config.yaml
n_layer: 8
n_head: 7
d_mlp: 2368
activation: "swiglu"
norm_place: "pre"
norm_eps: 1e-05
init_std_up: 0.0208
weight_decay: 0.0
lr_head: 0.0049
warmup_steps: 493
decay_fraction: 0.919
decay_shape: "linear"
seq_len: 512
MLP neurons of a small language model. Each row is named by its layer, matrix (gate and up: input weights) and neuron, and shows model dimensions 144-399. Each number is 128 + 24 x the weight over its row's rms, rounded and kept within 0 to 255. Numbers have three digits each. A neuron's up and down rows have the sign that makes its largest values positive.
Before each neuron's rows, "fires on" lists the tokens most often at its 100 highest values on Wikipedia text that the model never trained on.

fires on: ".", " L", " /", " ft", " Location", "e"
L2.gate2196:100133138181146110138118110118089117095124124138105137122166144111091165162112137114170095142102113129105128145165128112147141144129102125106153115134192168097162130136166141137174124108109109112114105118112102129118126101140147132115114103105140166158120088132139093166119124125139123138097135148132159139093092170135145102154142124115111126080138145110090107114130143117108104126129126126112120132107158186110082124143139134104176145070100151118111124130135088097114106114113136142141123146122129117150121151108141158093126146146149125150069133102089120160129144142126112077167093109143145147121135100122131055132155118131135089121150155126154111087175148137182125127137124152138129162156171070120136134123169182149146112081137136167150152125157110125128132109113137
L2.up2196:122146127122116112104124128127095143094127134179122108137150145129139150106118109123142125136113121082121155105152103112147140109127103120122128072155138105089107149140088159107095095101140115148109101130129126113135101106131057113130118171165110156109153102118166096100154125124142134097136122159133150163082113111116128172129081149139140147127117091132132135131084097145111108118168120104150139108138089123127176153145132140123139131140106138142132112182169147170136124107105099123142134102140154114113155162118136119145108139116123179138104127134106085096156136136168132144109126080146138137148159135126107103105150121151134076172158161105172106155118124093132072142133157142068092159126185143152122124118155087110144137162101135162131147106186137121122156179095106

fires on: " and", " or", " /", "or", ","
L2.gate69:144112112126128120170144178119124131131127146140108138124141130167141113130130130080159137094179158157107091115142164095127140111116144174121144116167129114084104136146178160153168111119179139143112174124127118121136121114137110164132151108165138126126128109142126131110136095097101156102124142121120156121153107134144102122151121144094142111078112140160108123111128128111119160113137131151136142099113121127152113127151103113120084143139141111085126120119131124111128132143118092159118109129129191130115137114150137150167094112117124104135138100133150147131144168093118154136119150120153138165154108109147157105143112103128108137127118187121149136098084118155133175137086124156115123155170140100168106099063120125143106149144174125115152126169164126125145134162164117
L2.up69:139128114100123108132139113112145128116144138115121167099104102124143118123130144166126119141100142183113142139102118084100102138134147123109133092144117131136159114158146135120163129105136144123117146093120105126154137146137154127093120134133164123152168111164128095161113168111142156122068109141120098176165105122130086123099144124097133106099107160127139152127144113162113154094103122122138141103138133095166154097126111123143135117137141138079153093138141097104114107120103103172181151125138123081101152094139134111087123130100170144073113111163114119114123111077086144132175138157140150100159112142146165141178106081102094087133178118085121106129127151172166131152178099131119082127143123087125143136115112106140117143123155131145160159156103138154132140124178140

fires on: " to", "-", " from", "tel", " for", " is"
L2.gate2236:137160080144113094137129108119124152129123121113166130106105073138129137116138128149114118116115117144104153111092139139094136141117142111105146148150130128148123197082120169103122126129174120111132096123161106076135130093154134124144136146087161129142162123135157176138151127115137138159157152140101154134173120117157106148127132117104088109112085103105137115148177139119130142109105125122107117132110061122101124104137173172175119081115118131092132105091153089161105157087119157180108121177117131116106110143137129143121123136153158114139110120075142150089127153137099116144150117100145119101096137167131155124112134125161136105137158105143104133117147101161097102100121112131136119166105127145144136183122124100119104118108105128088121135177150116123069094110139141
L2.up2236:074137188136114132089111163113130126122132119124116116072148134101142159116109123116148129114104155104146131131125150100124138100123105115149164128121139146161120098091098158152146147129098145168157136151171146178128124120147121150141151078149168073109105134145101135130086144147128173114146161136115106124131168125125186141090080123169102135158167112093090134124164094083141132087142106140110119131151112178151099107136145137120122147123135151083088133135104146124114163106065078138100161122115104100111140140117105142152138180096198139149139110093089116133143144091158144132126143134103110146127092111089156111112115152079090154135125115085126118150115088144119084121159103158114083141098127123116083081103113117123108133139129133113115155133135109111126092124133136

fires on: "i", "s", "a", "y", "is", "ert"
L2.gate785:130103148109103160120170087110132148108153155138137146134120101157153127121166149110130119138125134157119171141147149133134117165137096113165145169097137151153092147138136132136171145147164124134106121166112127141111120106133122085095156104113112173126125144155147100110158125119153093121158128118122141133150127169134121121111112155141097114128127115141121123099110130116134118114111137100101125074160112100169122128113107165122152122147119182113189102160103134132100112096103121097114147152083157163131108142143132164159108108130126079103120163158101143176131172116098153148169136110135107101148114100125151149116132139090096123085139123139113141122144144177156130122094113135123127138122107113147113142138128158136180112140145114112117146136119118135103174123118119
L2.up785:127151115100109102155138113125125129178094130131120116149130101098125140141087153155155139137137139120097098155119139123117120099094126137108090140123082121119119174122129161114141133136138122153125131156139107110116098144146082161129085142128148129130131109150133134125137110149163095149118119180123067161142127172162144151120087114098102142121110125113098144090128143119125128097130163118118170096114116130165117089128158123084148138156168114144165132091175147104137167167145151110073113098164098151118136121125124133145128140115113148141132159174104092137084087116123129108119143116151123129147163133127086127179127084112132158118146104103137158123154122084079084125133119124160102084086086103156163115134108130131090178136165092108156110138133146178150135126100117

fires on: "s", "de", "d", "ner", "i"
L2.gate2293:126143135152126066111170127100113136106161105140174130139135100136200135066144124126185120132104144107146113117094132142141119119089126135122151118135144133131082108130105162168158094118134126068159131091114114133162120140111132115092121147105123141136158148097121130063129114109119164132165142108129156143130105102116165124151116125110142158121095096115083186145157149083154125151138102149107100088109130092142141119114142097146125132148160141092111112144114140114132067135106129141120145151099147129124164117101123116124167093157107083169128127103146169127143149117114141116077095171093097085141116086142149143154102134124169110125105145129111127155149118098148159131109153134111103142147130133111181172108116131124154141117078154095159157098110120128096128167146178
L2.up2293:135094116150127126160157104125133149161113118146129116179141132164135113119105149093166150132092109123112105138119121143152123118132130123154153128136145067150142081162139135125159139138112082151138157149154111139143135167127121154151167147124127132101133089090144133130107131128105112135122133116157139118107110142173082114154117176143157113119110125147165140108180143147145133174120102103106106138136163140126157124119133119104061105123127139140134157065131130112148085113141123126104143131125146153142107080166137123137122154065108127115129098136149092116130130115086131152107133151101137101121129103126097145122145093118136151123122164077134175166163121116116139113144141167128129126156104104093117149152159121120126116103140157129123135105096124172125185119133077

fires on: " United", " Athletics", " member", " Assistant"
L2.gate469:118134162122098104094151120101200106113123174151160141128132151138156095161169108132089096103133132113096110162114128134118119120105111138123132128162108155129104123132118104111073211123133126143108128148176157144144110109121101126175158145128161100139100128184191127091092157150119178120121138073106101119142112108124096120144176117138097113134151111135124124112125101187106119114154106153129119126150096123109146092130132110138114124112116144134142083122129126113119168107115169122146116137147162116088162136089129142132075141148106076095139143131093128080132158135143135126111117129129118128107131177146099110129115172142082123145173149083167112127138125104150073136142158152141119102138103134158123147133151136128141170141155112187106184136136153112141146120111168
L2.up469:143215115131128120117118152170144128114099145111097117124097128123130167133128136132136172100145170125117111136170175149171096090129121129102146140134111152146135139125147134144153164131127169105130080125125130116139113115113145129075102133140138103149114178135126112097131148087129162084096121125133117144122109141165092121134142150116141107131100122134114083135104127142123113123163095078124151122127129175139153108128076081169112089122077127125131109132093147130128119118124108145129165094117111178130129102139093142097161123098149119140100159112130087079112113118102125113136125134122115124105109129121077177169112091143101067116141154123120140150133107125119141122145136118121151157139117133101104100120124154118184177089130119163134138169136110101139100086152151

fires on: "e", "a"
L2.gate1744:135141112111106078163099109160122109118083102127099148137111144126093137113180161149123122132150093103129161113108141133099157123118180143127123123140126159144146168138133121091177119111161143101110136154119160120130130103151141121158117147143133118147124122092111131105124106169152115122122124113157087147155137135135103152128083133130131090108114102137120101098143139090170165134098154112128113092106172118129118128119136118131119133117087093133117103136110097126104161144139094158116146110108151114163094121119144166092105162101159145116083154097100152116121123111110093137131114115148120167128134148136142129181154162122149153135202085135138124090107175113162169141081164115112106118115183132149125157127175146137118132133113148181085145124181123109122171156132114
L2.up1744:147111121108127156130124092111130134118104142132115135133125139104113137101169153151123118100105113127109117054102121149145131083146194133110155143162133125106086123084123169113101095118121144099114138125110160095177135110158115128132121126142165139169172110153139144109165116139118126105150124145136088137164107120109136117125081155140133098106132165135153123102165146141098167143137149106127081125120118110093114126149120135136134130128088120133147115081122124111135172117130087159193112104115101137175113156127148159097151093147120139104103105100158066151085127127100132129138167121144104123180116128131130153124128157150118142130156150116142197105133164161127090106178120136110089113113159120082176146155131100135115138151123127158138122101156125152095104142124122

fires on: "i", "y", "z", "it"
L2.gate2051:114090135131120127113114145158085100114109108082126097104131139158106124161155151095165099114113161122130138116171139112124132131111107163147157111124162120128117110143171128092143103101106100135141112100148121123128073165190135109117099110098150118156127122112092128128149142118162098160132129129103132112156136144146133152136132126104147120156138098133134131120121134159129169116147123146133162109144130103139133104099183094116088127103161134138109149157140156130136121140126147122090115144085135129152122112140069111125112080134146125126175125149120153124127127172126129132145112135089207123134135120129143101140155169110129107098115093134179102150100130150111140101124115131118078160113135110103165147097117142068117128123161151133140149126097121134123144136140135
L2.up2051:116119114137124101181137137091116152125107156148126174164105124141156110097108102102145144130128130123063080116154113090129131148117094117143120100122134096103156143149123145111140170132114115104157112086107105040153114109181158100093126100109161120134133139135177145123157126114129127149128119126142146118141135166169098142129099127111143060138150127173121087100168164123123170152186132119135119126122122116128090098118149088131140105149127144136140129084134123072113096111150104169096129127093125130098125118148144133141136143100131146125110120137091117092120146149127095150122136132111156150148149142138098128182119145129122159101135131080165127132141120152121157109150122128102078154143122133155129125166152110100136175149116128143133123135150131154100151124092123

fires on: "e", "le", "ter", "er", "d", "ck"
L2.gate1167:124102111122146093094114126118113121133095052066120105163107121073143167087105103123143104125143144143110138112121128109129148175120135188113127117121154120107125133129145112129147133086179116114114104134130107095144119127124115145128128126130106107144145151139104102134121129135094132081113142148106109205163160107098162127097115147106140125140075131117137141148135129136169162172134169105152145106163153103142148135099097125136122116129104107124123106163151109147115147137165083145041133166112120112125127103130147130080095123132105160130105106141127149122134162131176141154160125112110139160127052151143090141136137123146105103153142151157094126083142123101124093102133131121127154153124148121139102100124186139124104134084169130128115135107132091158164155147092156
L2.up1167:156131164108144143145131181129140129114123146124140102158117124086129162122097134139135143156152152118134162149138110159144083109092137100137117130140128136136152112097112124154122132140136139139153130108067068084140113106096142103136135113165174148130128125118127125127103094114134141093097157154095172142160134137126127112113119150155120091151102109120154133137135126102130152079106130142121128095130122106146124137130128140113174116114146128097145150138105106174120121095127121108131161146137119064154153161093113149137116128126141136121160128092147149115111141095119137091119116129169108125170140118137090132127131135155142148105084175099117128091175128109162143092124122172143131145092154088131166121117122099112116098092124157136110112108161055124152145164161120

fires on: "s", " goals", "d", "end", " Time", "by"
L2.gate76:130107130129126106133129133140211146122128125110146114152152101151074155071132113098163144096146123112160158113142151152099089137116153142133114137169109170129081123138141085084082125090143117130085153148135109078086137104116174127101124116148147152101163137083114156076142110111173086113104137086157140104138127179131112064115111144105130099137121124127100163121102131154153115137138073137116113102114133137073176121119096141110109141126149117131126144158107122135078150112103117123136181153151163123133149108145115168103106126151111186178132138114180132113114137075048162105139119137124106146131125134133099134153132151097115115119120142128130178108141142157141140129155109120084124111141129126123134131105129169098098148133108130127101111106128161174174086122165160
L2.up76:139145090083098115109152078094079147123157117136118096148154174137104134118105102142106107139117120135151120133092131151126157140110108120098061123123146160121112112104142115132111130109106153134158172128153090111123136104090092087162116112154102156084122115111121103119148125091102087182126171110112107148126138167087171152183107141108138137101144075130118176127120149154131202115100078129153184095146134129132108090130148119101113123122098086082112153114126173158106157120141110124113105159125142129158127128166150129114134133115079143144105136091145123092135103078102091107085158153155140165127130107124100101101114141119133151134124160118138110102141137164112118146168160115134152105160151113094138150117194069109145081120109138140115144123170151140114187099109138

fires on: " later", " and", "uk", " or", " Later", "&"
L2.gate2217:121137121110126118157144155139131126111165129181105154093170121137139146114116116174173111116145118131108157131133177130156129151119165109124128145123122161143121148117156152124132135135156169143162148099094080144139148138081081127187159106153128136121120160157128120118109101092140130168119111128136120144110147137142101143100129126096105130125139167118098151147124138159100164145101116120120121146113109140138161135131084130151121128108133142113168148137173175128157135123130133086154131141103134124127157110139158111084147161134120130151123117112144103110141114079132115137130127200147116107139152099117162161098121083136115111121148139132085129152112110143089116184167164125148090195109165100147116131145158156132137148126135133112129150126170117135157100172088178
L2.up2217:103109113174099141090091157124125137121151110154111130123138102129132127123112116093123164118093145089060138114159154096096140135107112102111148133160145129098119090159147146130140147158164137164177112119125066155125144123134118140150097145131114096108100119168106109087158100106110175107116148138086138167115123113136092182165150124113114151146104163141122153121142127137144120100085129142125121117139138118128121158116141129142107128189072112145158123129136129105124129130124121158178132142131108086115124153133133106122141143140107099089124146145078144114154148100090148127150106142150129125134178128125138117135075123113138147129149111130148123111136137110113158133159134132152143106141123124134142124148112104161110145132096113123091144151145119137157129083152127

fires on: " in", "s", "ri", "on", "a"
L2.gate137:129142135107101170089171104178167140126103146119079109149148123121121157136102170064137130102127093116150166142151154143144136139125120180151110147156142161089128100156103112140135144163125129163136098139145093112100136098096108112160138107134089142149127122129166116126099106115159110141130132114144124123164120099135142130103121132156130100111114122094106164097085123146123082165081114154079114105125130142156165156092091162131056099146109132115136148112144121139121139126106113123130141139096111072102125157160115112113118124156123077141166138137124092148105150133153121146141122133084156122141118148123120111174123114126110148118133112099148090105098117115149101160131082109114143099144118115135134140098153124131111133168137120126149144111083136094125104128134100
L2.up137:120146130058090154152172115131101121122137122103094132137155116138151174135120110114173106116152114140124104120133149114135135130124122064102148158103102120108095118135167135118115131138139102121117133137141122132132162151143129083099152126110068139124107095140101158093130173185132136131135152114147129128152104119123108114153144128135130112132101155138114127092099131133123090143139126114099110149139106134114129167110088160140132145127112101159120126135148089109120168125127169161071146143144138131104118117082149096154153109111134126131202103108097098128134141181088136101141176175143150162171153112122152127143115125118161166173149114143149130074155136147117153147098129095109126128082129170069158169141147148115134147120139100094075136108129135129122085110098113